Weights of a small GPT-style language model, trained from scratch on English Wikipedia.
Size: width 384, MLP 1152 GELU, vocabulary 2048.
Architecture: LayerNorm before each block, rotary positions, no biases in attention or MLP, tied embeddings.
Training: a variant of Muon for these matrices, 638M tokens, 9730 steps.
MLP neurons of a small language model. Each row is named by its layer, matrix (down: output weights) and neuron, and shows model dimensions 128-255. Each number is 500 + 50 x the weight over its row's rms, rounded and kept within 0 to 999. Numbers have three digits each.
Before each neuron's rows is what it responds to, as a language model described it from the Wikipedia text at the highest values.

Description: Prepositions and connectives that open a following phrase, often at word or sentence end, such as "devoted to", "Unlike", "In 1975".
L7.down184:511562469468458446457451504453484507511526490399472550536492619479606416457511497433436453499468471403492557448518496469577492509480381526577453553514501492462571538570498511568487542570476431489469488559568531516440505487336459389537466576421448557522575607429502485501436514542370535483506484460414539471491470462506568596501449438522554526405542459438462608461599573551506479451538

Description: Mid-word pieces that complete a common English word split into fragments, such as we-b(site), Num-ber, da-ta, muse-um, schedu-le.
L7.down681:459472506455503484547468410510418540519461476510511524536599480451457505517493509530378563531580563541451528489453504535468430513520507535404466545494452495492453496537525527569475540531387497426443445483470548608585449496544468459434521553577477496490429543479509617487557494515504435525587578555438472503512481505561449434509552423510439517435483534629406514484449546470491526467553

Description: Final pieces of a noun or noun phrase head, often before "of", plural "s" or punctuation, such as metropolitan area, television series, assistance.
L13.down798:558521502365502647481511512557430466484469593540459476580568560438466507484476524529532362547561460500398439610502531483478483487533479480565517557571447540574477433427498555463438476489502556519492455522476530513466457492558521520520437438554435499611576518527495577631518513463474532511535537451409604549584524503502409562532405524532485491500406523497556493489496511402471551411492

Description: Final word-piece that finishes a word split across tokens, in any kind of text, e.g. underly-ing, worldw-ide, abund-ant, patro-l.
L7.down711:507518507440576461536488424514456474493474492578471461479418373461550518531572499462510498542505515540542413447562541452514550510402462494551560395521510484523493455473516580511480481477459507492499467464465544540578430431473471522534542562446475637452538505514587495464501527490548521536449495646555488483471496447467419572506547501597453411513545485596517473542489496358475515649467

Description: Second word-piece completing a split word (lo-an, dipo-le, chos-en, Budge-t, Amaz-on), plus connectives like and, or, at within lists and tables.
L7.down42:573576550465484603491495406483558420484480468545510486496492521513434510514428531485479487534470514390494413548501459477560448565559385445507496613481529597508509524546526455511560456488567496482486512511518530500517489533570561461488499546503472489443432492549494511475525495437493480514497588480469417596517506497512457414499481439511486484515491498505603537464497396412563526496482

Description: Short word pieces in the middle of words the tokenizer breaks oddly, like ed in ne-ed-ed, n in le-n-gth, b in We-b-site.
L3.down1012:473533483472416500509492454455400544463579523552519503558491479470560412466442464557466400409514502512440538451434503509445495469489440561415494534484573549541517538508577496511454487470485501461400512538516498574502532487546534477475464555441459567438475506459465616443354384500590486552493478544499526462496532468556520504450495491515503441506506510561452599498474518459438454441568

Description: Second word pieces in split words (re-leg-ation, blue-pr-int, M-in-utes, Black Pri-nce), plus the auxiliaries has/had before a participle and the number 2.
L3.down151:488491528579458514466494488477516624421552529480554450503423543438549446529547454498523563437475548503537523430529453438432555508578520405496429412414495513509554570511448440495415400532587589511477518539482527563506464525453515510512528553461415447528503487478490529505475472517455496467514462527469492498482449504477526419504490582472470529502466530453507538534522399522528522568536

Description: The second newline of a blank line after a finished paragraph, just before a new section heading (==Cast==) or paragraph (The…, In 2019…).
L3.down801:514548567504523573440580411520487504511506423440557532505525534475489506470586591523536519488500469517496572477487520445502459494512522473503408455499488588457541438467532474564544518504503509476565451587682435444539433507487522574514535432505538528492519506492514473518518486420451471563446506496439466560492505471520493450474501496542574462490474484505440568520488524491542446514568

Description: Short subword fragments that continue a word already begun, especially ordinal th after numbers (16th, 35th) and inner pieces like b in Zimbabwe or probably and gu in argued.
L7.down295:568455545511454569423434467556559512496464455484579542490514397505472538472466480450446540502564502504461442471466474570473483472532529429468507442507486471489530429472462534466378403515510492539436539447530534410501461487525432480486385564425539523527603523467526522585513510549415453377429471554546535616601549514502472495574571443477459386485512563456425469559532450448512479428442

Description: Common-word pieces used inside longer words (wide-ly, Com-or-os, Her-itage, Cor-ps, N-ot-able); also "and" before a list's final item.
L7.down420:507459600541502436530506566492499518469568506522491566516454471545443463475528544451526561487554482486576553507478476577528551490500520560433418565436459470494502504499541600508491566527598542464425624460512482501546553480528532439452524540549492457520545487496517522467583477596462445510408532485574453409594546465544469581522512531501475395362480465474549430504511477501488473459473

Description: Opening pieces of words split into several tokens, such as Cor(ps), Her(aldry), Col(onels), ex(iles); weaker on "(", its, the.
L13.down95:562483549461463475583499538501537538527512380459497468534566466545459511453546524455420421587656493478484524569564485527493514509647435429494505500436588419553520562566501535526499558519480574541484474606554500537535462403453427544493482485473476503511455522534480542489492489510437494481450512554518511474456482455540518520527589569463471522431569339480471488529559490473511535446460

Description: Function words, mostly a and of, inside fixed phrases that are part-way through, such as elected a Fellow, out of 10, one of the.
L13.down40:478533490484422475590441610464513496472470641605485525521556486547504558486564519442508517546515484545497506524548530558662566479496344534471587572486500432537503479525534463506516569543572524513467437571509503417497556563442437507580493482529475476450454567483458431460515458459491547407438460571487463536489472557459529510625490449522487558535449548421484365526551539418505558507491

Description: Mostly "of" after membership nouns like member of, part of, one of, Bachelor of, plus scattered word-piece fragments and time words such as after.
L7.down644:586464462463455561399562491560510436509563540486516507504446491483513547436487531546568481546437492558515565504461525516491541545491419461374580508504456481451562403459540468483529419450538477517529466497491489489501494561556535541511514565438500584415456446414460468407611541511534390534461519498541517559434494504442529464519465509475454494478470511496494447504555464463524440469509

Description: Middle fragments inside words split into several tokens, most strongly "lo" in explosion, exploring, exploitation, also convi-n-ced, st-ru-ggled, re-li-gious.
L3.down951:486487499533449495553592463468422507458500462414438552583424492517460494483505621533527489515602437568499519508546450459514575472394579487494438492540573425452530451591358517531545495484523447499428562497471427468558491492539443486525500468522476502522455534472481550513501484576473434450441557433503495505387561471516575483515503577488448515513529492562561465434468557421467483484486

Description: Pronouns and relative words opening a new clause about a just-named referent, mainly who after a person's name and comma, also He/She, which, where.
L3.down94:480550407461508504514476522461496560553503547529499506452526535455508503592549527506476433546466525478474515489535444420568484521390545445526407514469463532459443545453491477552501507484487507513481424487514502419501591533457487467482479528580517505431536563626538545459516402518523496506477580492440463458551482486502470459476456526552565440392503424501418497518465406471513492402575

Description: Word pieces and capital letters partway through acronyms and proper names of organizations, products and programs, such as ESP|N, S|E|C, Agi|le.
L13.down990:502530464440630450468425507614492516406547535525528504466467512530443443476338536529483596504413474436467441534400509502554524525435518563537482441472460493534555489460584452566395517543408608469536472515494587396421446417506375540470452506533561466455523556537477527514508543496507344452555541498467477504515540496564538533472475483501400528508444495484419475475524560465580594535480

Description: Number words, ordinals and word-starts that set up a count, rank or period in sports, election and statistics text, e.g. seven se(ats), second tier, 4th district, first half.
L13.down289:582416492456514452519452476492404460451453595514554489487495484502561455603469498488485458437500453567451487358473552488478443519467413496502584417484390489507528517548443484473462492503526568487425555516498574568557496525515517512518471515478563581464494626565510497560477437461625501477517497433492511473529525508498399426632456522505482465380564516513434533508553428592447507515600

Description: Ordinal pieces such as the "d" in Second, the "th" in Fourth or 17th, plus second, first and prefix sub-, usually inside names of rounds, divisions and centuries.
L3.down352:534501591554486376606532441483484435518503473555462442489477503474501541514495432523440520471454440481463488432438550509551519476467524534459499447509599466471513464551511601522585483501511549422591510433438540499473518494476495581546493509586546587508589394544531467585414522447527480492456453536532528505516500520445600472540486524507512503511535549472484550569515478510447469502489

Description: Finite verbs and relative pronouns right after a subject noun phrase, such as is, are, which, that, in encyclopedic descriptions.
L13.down817:524467521496504462496435502520549460410511444527510470573516525563485522465452424428513472611525468442519494535519414439463417456500453467426559457462380481541474596480476550497506528487497449591486443526616546561475533587475462584421591433521518524486461503480558512480526366501527521561507535570530474486569621537482501518554533517438489564489491553407532536508529543455430553491543

Description: Second or later subword pieces that finish a common word split into fragments, such as cri-me, fin-ance, innoc-ence, and replac-ing.
L3.down850:423624542519510496445536424443462479376418502395494542516509495477589513635533483456466485518468478481456522543512475448537465506489552592468548542453566558589513494491513455487582443523417451473481556544513471482524485488466419456555406564465451577558395460428455474466517499482555597442442518588459459452418463523465500459555483444463511480470579532520484469538513497541626453482541

Description: Relative pronouns such as which, who, that opening a clause after a comma-set noun phrase, plus mid-word pieces like gymna-s-tics, subst-it-ute.
L7.down769:505549400569487533476420552404462488495547487576634614540518441526419503500468470505523577527475536436473446456505576412547579602470523441476460456514486471485496491601500505481541496506478494502500425524484488484574605471549518478630532570488520488484510518551525592494495486538464487534461505458561571455525519507572538512536540523449478522527529518494583407445487563557462530498541

Description: Second-piece tokens inside words split after a short first piece, often "o"-ending (Bo-ot-leg, bo-om-erang, Wo-od-s, Fo-ot-ball), in names and titles.
L3.down294:543462562502523462576561476441488518519503526595525549476522525482516510460451481561544580520502476596513593497472492408515470526514471427485507492520555509545545483539517484511472604543589516489399484464520514548499495395497569525514464443540436568451505511502473457483495491498508526435499457484539574489458613439612447469535518493483587485576531510607498545490588530533573496558496

Description: Tokens that finish a predictable multi-token name, mostly last letters of acronyms (FIPRESCI, CROPP, ASCAP, RTR), plus "and" inside fixed title phrases (Signs and symptoms, Icons and Heroes).
L7.down1138:549469434561518406464553433481462467548462343477524483453538450541501502538489434548469427479598483475599407603594503586415538400506544499434549475527445517485449610371464560469499438419521519489415490504519578520442491469532606454586495486543422568499510500503426473431551424475452475591519471508529498422552505498566510422536527589503506505449503498410515441483460506493563457487449

Description: Short consonant-cluster pieces completing a word split after its first syllable, in names, ordinals and table cells, e.g. Mar|k, 24|th, Lis|b|on.
L3.down443:516474550459409565559538471506531479422463470534492487476558521537484570468528415432412514450423398495459455509502498520538422448382502458402517432450454528591526449510588441403470504450517523497487531450532478475574508501506571430463497504512597482453539556523524546452537469464517511447467503474471455468443583448449506439586485566439495502580560518527465483446489553469486485543498

Description: Prepositions and relative words right after a noun phrase, before what follows, such as of, in, where, among, plus mid-word pieces like il in Chile, build.
L13.down606:440589479483502479485507561454450483472548600545404485539462537494482590472353540551457467464465525483470459389554513587575473488613542564642456486422541473411511492446499487442565504538530421525461463467652502502439466537580551490497431542566431549381517390484473517513515463498557518505553436489558435533540446501431605534454413467506548486505532480515522477471573487437490443564502

Description: Mainly "with" opening an attached clause or sentence (With the help, , with two), plus mid-word pieces of proper names such as Ser-b-ia, Nis-b-et, Ma-thew.
L7.down851:485533505542482523595554506494454454410536506489481497400486496483539505576520507502496512614510489556430495602443500492589478514510497463520401431533524520442416495479420448458550423548542549484517449388536486413465465447456509481605490606484492555499467458427484568392469550578440465466583499544515522494432477531504566432513481420451425504570522522507529446488442523575501515573551

Description: Mostly "with" after a noun phrase or clause, including as a prefix (within, withdrawn), plus "of", word pieces after "re" (re-elected, regarded) and hyphens in compounds.
L13.down903:546513516565486492612571421572524490500537515416513545443570475519502563482496476554504371429584611454489466487583484549433508438534510491513510583508475463423543427473504565454416449442553488363541508501577554538603499460529436506499511536474465447529530518408474456517444601467539519480493473593492438494499483534551564489514528541565597537515466446553499476408491505446555543533564

Description: Last letter or piece that finishes an abbreviation or proper name split into fragments, mostly in tables and name lists, e.g. HUN, DUP, Quaid.
L3.down1149:472468452510585586473486486490380480506431408426555436646450446457456531510527490477488431559499450467483437518461589525548504471445577463492429401454461541582472471455493598523492444501512610560523424491471465518476373466472517580443485475635508434456454529514475558487455580493419527556446422459493499507498547514563616427584446511453556446472430525534432477549526519453521526525543

Description: Final piece completing a word split into tokens, often infobox field labels like Ar-ea, Curr-ent team, Stud-ent-s, bedro-om, plus " team" and " other" before plural s.
L7.down1119:547495555494537436484575561563474495492438604530502502571541506478463517570519379539519533557495434499522444451559524476580438524584433401515610477485547471467431503561531449503569614529569500486453493545501512487533525519426475496578566512536489420528647482462513592526452575605498617402484420500452555533463493537489561567493523484564529436534505534626482519593571429434465491496421

Description: Second word pieces right after a short opening fragment, e.g. or-th-odontics, Un-der-standing, Los An-ge-les, be-gin-s, Du-ring.
L3.down1017:526462496514504461535489499526559478476508477498526539490449445477538547534490466500434485406557494532544558469572420461520465584510475513537528529363534496471463428484491566574538486555505506623538528565494504458443500511528513419464545519540492369489412508501592528496547485476463481542397405415459484411497481478526506459443501498443490464489481465541464451462603466488518520456522

Description: Final subword pieces that complete a word split into fragments, e.g. cli-mate, Puerto Ri-co, Basket-ball, Venezue-la, usually just before punctuation or "of".
L7.down117:516404552507490418522530518474622495491460519498542564480481552501451531496514533525436388566489504421509541511514540581548469361607460531529543463535504424543453498394541533537522490508459472430491588483465490500512507429487561471392479507443477455499458530383440500472566531505573509476477459557574454452399532401487461553474419546402462560523525563453477463481490483473529537475511

Description: Word-piece tokens that continue or end a word split into several pieces, such as genom-ic, Ship-ment, exp-and-ed, sp-ee-ch.
L3.down743:541493425467478527509612510530495448497491534419403500512459475483488541405446439600419487571533414565557499517486462511546493492502508557450515535466533484481516516539411429496484505472577426524503530534456441592612544460466532469476465437479471444444534550429433467446534527527490505520454546483497561549488520485406560508454534561519539492508517456448453516514468552475493498516480

Description: Final word pieces that complete place, language or personal names (Teg-al, Tam-il, Vietn-am, Jalalab-ad), ordinals such as "th" in 24th and third, and school/education words.
L7.down151:525499489514494420520513494442518555445419552564439502450492524509539505479512430478514479497467475494475445465523457454558469526422502614509456492542536497530475443448532525564514486534547418456506460478506546496528567563470559446536521493530565489401591482471429556449527431475390444436424511546445516538525470496432435502482416516484518437588551480420431463539492538480483553459482

Description: Column-header words in Wikipedia markdown tables and infobox field labels, often before a plural -s or a pipe, e.g. Notes, Venue, Lyrics, Location, Team.
L13.down74:454485463471464468414483476518555478434549443497498427500502553465450455401529510553527518530491476550540528517504476541461566430541522539557527484428538501524492588522520544456459577449554551442395468437503482470492482465519496531445480563474541498441452547489491515463436453441508444451568448500509429477381485412591517446432424548460472533407543568531495538502428498527503417474495